Part of a small language model's weights.
Size: 8 layers, vocabulary 50257, 66.7M parameters.
Architecture: LayerNorm before each block, rotary positions, no biases in attention or MLP, attention and MLP in parallel.
Training: a variant of Adam for these matrices, 533M tokens, 8136 steps.
MLP neurons of a small language model. Each row is named by its layer, matrix (up: input weights) and neuron, and shows model dimensions 80-271. Each number is 128 + 32 x the weight over its row's rms, rounded and kept within 0 to 255. Numbers have three digits each.
After each neuron's rows, "fires after" lists the tokens most often just before its 100 highest values on Wikipedia text that the model never trained on.

L3.up2765:162186164088106084090079112118095087132102167139096137149122131129100132109110157127160133160158122128115146114107122108129073179126113099098100115164104114113148207135094206092181064110059134116127173093151154096176203074211145123087151186133120047116151129143127094106154104113145150112122114159121178161128200155057182091107206064145089117089150174118062084119089073139160141144109095135144111082116144075180190072112143102073161120117129119177107113145125140090158122146120145137110150156115064079108127173134131111113167120170132108128184175164092132112114115100157158134
fires after: " the", "201", "202", "197", "199"

L3.up2147:118183091069121076136090132097087179106132171146110128115133170156115118093110142133135121158090091146138116158118125094178157163131092156123132174087139073105133144126093176098094148146082114129100129128180127117081130116154122065055126181132164109108108082123119109117153095182171111140138109102124108125164165084126126163131179152128127080134136169134150079156121134135118174117110127161096155137113082148178144148136161124136181114145092116170159130136121164155103133106163089074091089132093111112134121105158173150160142129140111149148177122154190067124119149141133154154
fires after: " the", " on"

L3.up3849:157145175059129145115085154109156061101124109111090134130089122130107121117149112104100190072099174170133134146115165131137035153154069147104155116091132112132111178116102083120049109082116156165084156073147133127149213134139157130070107144109108070142115167142147142141157098091122091105116220121042105137142156167122120175124184114163103083076144170139152091153080127136138093135111139209126122143149134158130098139144121061137185105094160115092110086155137068068152121138131110143119154166082060116123059151070159138099123132177141095101103117172118141089127178126138092128
fires after: " ", "194", "197", "201", "195", "199"

L3.up1223:116125128162088084204145129084198146118127144117147080096062101186129130130121143104151082188102088191168143111100172224130160154143144081161138098125094126123175126132119111182087134147140120114127108162113106150166103154065132074084101118142139122132167054148139112126143114155125114112144094178102182120126151161147073085181138129148155110115130105069093113146132113179130103158147098155141129127117149145137130106139128136138105192107096120034189114089153143150128105110144113125099146092152122120104126079117078174117113168118093029162184126136129120105112127162097144175
fires after: " was", " a", " as", " and", " is", " United"

L3.up3370:143174159121055110128118118163158099035136110127176124139098187146064156102204120157107140216150169204140188118112133153157133141107060112149107087113093168157139144108100140142145081162108109126131125133172079127125099127106142133085157119077130092152175140105109135121145108136085129114129105150115139200050134142083126121147046093172128115144152112135147112133159105157108113145119122117108151095109082199192122111159134129083100134090128062157172122110153112135122105173147130101205180113094098176112116109104062145140084169077049083119188140126173132104155124127096112128
fires after: ",", " and", " a", "-"

L3.up4028:160169146119120142151164098047169157070111087103191105128084150150106135089127167158134196150106136120122198093126136135119099116096110126152089085124117163101165148142106093134139144107171102099170082103104123131153128104094070088104125161126117106164163062106139143136184099145082188114136125196065099107116127120158158103170130125140067140128192085120099131116144138157152147147070125122115152130093176155132112150138093116102127154137144074090119169099142151171145135112142159130140141156100099090131141087127192204076051141107120126144125077109100092128184094114065125111
fires after: " (", " \"", "\n\n", ",", "."

L3.up3620:128148137125160141199123142153113154143091141088126167135082131140145176109146129120110163112091085144134181144124137152135117139148138126071083097145148109094141169068147158148126107129110105132105123130121125175216173103189103096147144114113165099208113135179182155109142073114120101126117124127114115134096111070153172095074095057137118165136223157132179163151110122119116093131106115160139112104099073188164114163182134095136194117149137134159146173115123134147041096105161143160112135076128085209116090126005221141131056107138082121131112110127153124105150095144122143155
fires after: " of", " to", " with", " for", " involves", " on"

L3.up1233:132176154091134137116176065118080159108092161105128140153066148157084145076147161098136181168161133129134168146089085137126092072123060113094106103126116114121133131115086219153088065124112108114176092115128157158169142132125158140128090110086185089107140144138166133076095092033153137118109107113080152106101147089157146167116109125112139180120203122188154124139158124147103096081075127079138120124053042161208075110056067156123097156135100123090110122142115146200131144121141144145206128131144107114126147130127181143166089152113092120108171110135174125149150159147087130161
fires after: " for", " in", " of", " to", " on"

L3.up2511:122131137067130174169168123092097142127115087161165115173123117136165108089156137106147220178108136119168161209182066167122075139169141133160123089077127143065133110134103109087124101093183108136114136110134092129117128127144096103137188157125098110105144070151102100159126107115171139096099134100141148110154139153158105091150163114085144137123146186107157095112172141174142070147165131075099114119124148185107041106149062061082101161139136102136122127141152157107128119218105098122140109110111116158121065110146080142125147090081099140109141126107099143117136119130138114153
fires after: " ", " the", ","

L3.up719:117098115127113080135103144093112093132138123133141140134070145167099150146141144135103130106140154131123153073102155128101094144137143108161144076123128162074124146157122090179098075106045153156137145099175125104131134139149062110071172126126083136128174107080145123093162147143200117101119200099089093152204114117143179069142214076183094113051202149110116122107078103113108114159100099115176105126163140113093125066124108148125142108101133128117134106146177170154132159071171150123176157154116137113084102105075170137114143129104138153181149164117129131177105083138118125146
fires after: ",", "201", " well", ".", " such"

L3.up2543:159092130125121098200136122129165125099137125103143102130039128156116119117159132095080118108086102154130188112157194153126078134158129127132097099119138158134169103134140172166047192147159156113155115117120088094140185131069136088116109185137113085164155128132130177126122134116114113163112130174131133119119074094137146163117109128144194122127180097103129134159142148120118066100087081125095097121096132142128137105192108143172137158097202094088131109098172145110165140142147114148128169216097114116103119080034121130133072107149113105159149149154130119117089107120146127161
fires after: ",", " and", " of", " United"

L3.up3945:139203146104094121134101155138154120124119140146086120200119102139167125130134197098168190138152139159158119120093127122093072124202152100141085056176121145122144129138085114082150115166133060111185138132169057066188142161165169124104179124145131101124136088101109111150129138159085125146161115134097105096085119143185130143072138083124131110123129149065106127132111153162111123141145127086134039048161135138077114110160146116117096136111159156175111102094112188097083129184123174098138184094150129156109102133111138177150154151105086120132117110152173156108151077205123126126
fires after: "202", " a", "201", " Summer", " the"

L3.up2962:121161158127087104114108088105104072073105145117159075119073168130129159110180096165135194140096138138086178114120175152138119150158138128123096129126136172097158129175153120114147099102125140116188114096153129222122182146118102116096173120094084096142154127134078082117131138114164097092139205123112098162173135145097051078131141157152137041077105160180100086055153141181132141154142162119076121147110150184147111111078086104124150079117151084095120141151156120123110145112146187131136185187114139094138114129114118068036092134081142169167169100115113168136160092170073126139
fires after: ",", " (", ".", " \""

L3.up3576:069098161114060076142017069089133059061129118125156124095120184087057146100158127187137141152105160186151163102125141161170104179112090073132105168137098166091164122130077112151098142162166131136139116128080163148078096130067143101119164126125092116159121106137117128125213166104128124077171170129149154151105133177154147071126140130163102101048134143090118141111104188059130101141094109122112095131089098154191135131107085150151091138106114049148223114081124176108136141136160083117090171108096113148078082086114143095133085135154143102170144137160119062074164118104118199120
fires after: ",", " and", ")", "),"

L3.up588:105168140079119126078117151117108112126120127094108112124105150165163144086150141080135149152167139152180115123197106156100126121195095112177142140106097200117131107123092120079130112142166116116077151106167071217091160158169088143145146097156131107087171099141126120134178119128152089122155138102159121142108148130107122129140093106118124117120150153097227080104089099098127087089182146138090175137144145131133134116151158101142184100106123122112186170097125132138180150136115105146170092113142121100186079163140165149138141109091103079073108155176170110104133131173132134120
fires after: " ", " |\n", " the", " The", " and"

L3.up2210:114130165070111103122157174097098137075136167150104087199093124147101113130078086045125197141128157169190086092075076099110103155150111115115111129133109134103153138123102152101124111070115143155091144078173099103115199136178161112112107111114104056121178138118144137090171053158144130105080129171093154080088121144131150159163115055084149155132145110072124151155101125137125101161125133108141145073136094133127162129177145077097101139140161137153105125170149191100096141179083143167165133149124063134118127097125139214078114081121094130150132088134150100154149160126100087152
fires after: " the", "199", "197", " The", "The", "201"

L3.up2225:122142149097136122176139109064104135110119132099154099152061174120125145074152125158142212098117087112169143121140121105105152137129114107111093098147086143125154118157159124168132107150123104132146090126086076071159138135091177101064150145125120043175122096113146151152128067127149127128104136094126100109089108120160134126156080042174132106165153133156153103138126124167107078089107064147087157132061101197161068123110116154146106160138146013079090116084098166196104112123148162171137135142107103171083124153077154175139075142178116131091104155116123164129117163148081112139
fires after: " of", " in", " for", ".", ","

L3.up1006:138141119120124103057131125151126173152158121138105085112136114168106175183078071122140166134147134159086111085099142146113142128124108124113096094153102084112117154141131179152163104130132101108087110067139125115195204080133194120092131120121135032145202095098165107167244123073196162090148117198122083162122131095129147146143102118149081123148145103144111158105111123176148147078097101091138108071069140119150114108144157123078167096084108148115097105127172113185131162095123080159109102104112094113160161105107171167114107103116119146159089115132121125161167078158097136177
fires after: " the", " The", "The"

L3.up973:187140138091135104157060175131086089102079115139094116124153118101103075076140158145122194163140130144135130057071145098140074137118148154135104127123087112097225215120113112112133123141109109186097194079152068107167197140159165149068115152104128094116195095063139141113129078169146124167097144196081197161159139130127089122119125069205150129122136130085065115145116143175140132090110141152091123101146134101108152092111058128125149140123132108107092108122098119098083078138072141098099084128106140099080169138104146182135149154175114070134086132131082160151110150172124132148
fires after: "202", "201", "0", "199", " World", "200"

L3.up2524:108158191082034092125099149085118134137100134130157110096106146176116100100149109113106089144138147143154121115099192096113172088166082124111089115130125159121153137127066124131131168123057076129083112170127129125175100096086192133083114118097119119176171084089129128051197156127133149084172162139106113089114111125136108076159188150145086157123204155072077148139145127150171088114108082129151130138137052079120111144146160103068154160098111135110206102091144148151131094132153136093160142152124116079132112139117179148088111087147136124149148206167119096087151099124126134208
fires after: " a", " an", ",", "),", ")"

L3.up1352:161121134092144078103115109136092130087172161114108057119132183194118111141183138108142170159122096099104135072126121063144163173102107148068082100103131095166144125125061172084102113104133097105142114094141105123189155136166124125099146148093192061180117090131120158158179137086089125105120116201112114156089116069100131122049119125146153100091187137135145134111136141146130092107153142165136085071044110161163126087101112154084116114133202066117179086143080084144106115165178185117127141121132156185091171142002154136169096165129106090128100133145106191134155103155090154144
fires after: " in", " of", " World", " by"

L3.up3344:125173161096114125107140066089133221093118069087181113122105187192081140116150119126170239149131080142139140075111143096128086145119127128163096129074086145127114135081118112121118174132156149115116041106162143124142155083161108135149139118055094141118202089091125097100187087098144136117137138210080124107129112113170161088152105065155091124123163129112173158136113136155141091093106133155149152132128122211156111139062103139139089140108148124119090096167136140166115127111168118149150105147110141106094107097094176181106162123131093140183121127138128078115166155147072214136
fires after: " (", ".", " \"", " |", " in"

L3.up3467:101157147103091075131126150119117133081180108128114120137111146213112120118123052122181134149132112145106102097176101148145099159139121154123099150108172121113115099123098230068084138096115070137160101114170116178120141081193136052141107195033130126134138155136109094106154125084160189138137129107178112086095176109090188153159176084178112124163102157103104063174164128120115140112104089101126094107112125125167131127148151102162164122127090156102170168198226083151137169139128114102117118133101119123081108110162138136136099123160115072159176097123173073099120076087118146193
fires after: " the", "The", " The", " Secretary"

L3.up1076:148176139064049149101062104134098068112154139147163086075148126114138112075153177141177199147130184152099131087142154142189141159108097129136145120103115151081159124115122072081171173106146123067130094140130156156072152169152105135113157132108073135089111115170092130110178165110139157111124155125128132148143154139090212116092137122147126151089161142152138090141135139088120168153113126127147104123123133165151094126109106124148148115157136026119142141124099130161121175184135140124181127106112188129178109097129119108131082134097083038206171114135122052149120064088124112112
fires after: ",", ":", "),"

L3.up773:147202100108075150079053025122108094123139131079134092131137166142124140133175119089076182138149130102066203135094149140080157204109090119107179109151112164089194170186116139133095137105057114078138108098105118128136106082111152110072153108075087116133133068133151114068138121160124142146171136170097169199126167113090101116089155062147111148102182127160108147146136114126108098107091070091128142051081096165090157112105083088169115143105155103166155173125124119142159121164175121132140128098069097116106141155178124127136113085151066129146152117150134102064139136144114149094
fires after: " (", " kg", " \"", "-S", "\n\n"

L3.up1719:094165120120156094139111109122172144076097148153134010099100167170163142186156057139138178133144110080100204112145115143140104151110102121073081098119111163102108132190100107153118122099109075104137128097094115190152124138113083057137150112078142083162171069107089128134160153109173166110145125158091155139115106083135146116115095138177085157139133094107116160092172170183136061107103135156121099163061122151167126132141138097085138174150111145137128123123102087154169148147170147147155100144082079131130152087132146194116117156093105157185166071109143129111194121146131133122
fires after: " (", " \"", ".\n\n", ":", " [", " |"

L3.up1775:174146168085085103202059137118158031113220137131152114130132190123125131135099149156097192147142124133173206098124121143140094149094108101176113157150127146136147171119097122138115145078116140065127152125136121161059134136150125140114128132188129128149144139150127118121148161145108065116154165106094127124125102108142090129141080110146162120071159131141150122140129167146138116127129111100129113099145099170163139106119023118131118110131106112136103115151115114089072130135102152086188105094155128147067104087121068083132145122136137086158117137142165084117096115103088162134
fires after: ",", " United", " and", "\","

L3.up1427:078152133119142153154093099137140167100095117082083064131140144158159120184132105139169152097132140086154127134045162156160103147143091140162105122154095155095083187112120110108105126121121169096096121171142151127130104057136085098095139132120124135109154083127063063102123151125160133125128142150056138130123145076149174096109147082209122170120136136133094109118189174142097121106053103131068147129093129208156059176160124132169129134144174126134160184069137089123130094132110131120171106135074121129069129106099137125106123103082090105191091082118117121071207098147094183175
fires after: " (", " \"", ".", "–", "/", "-"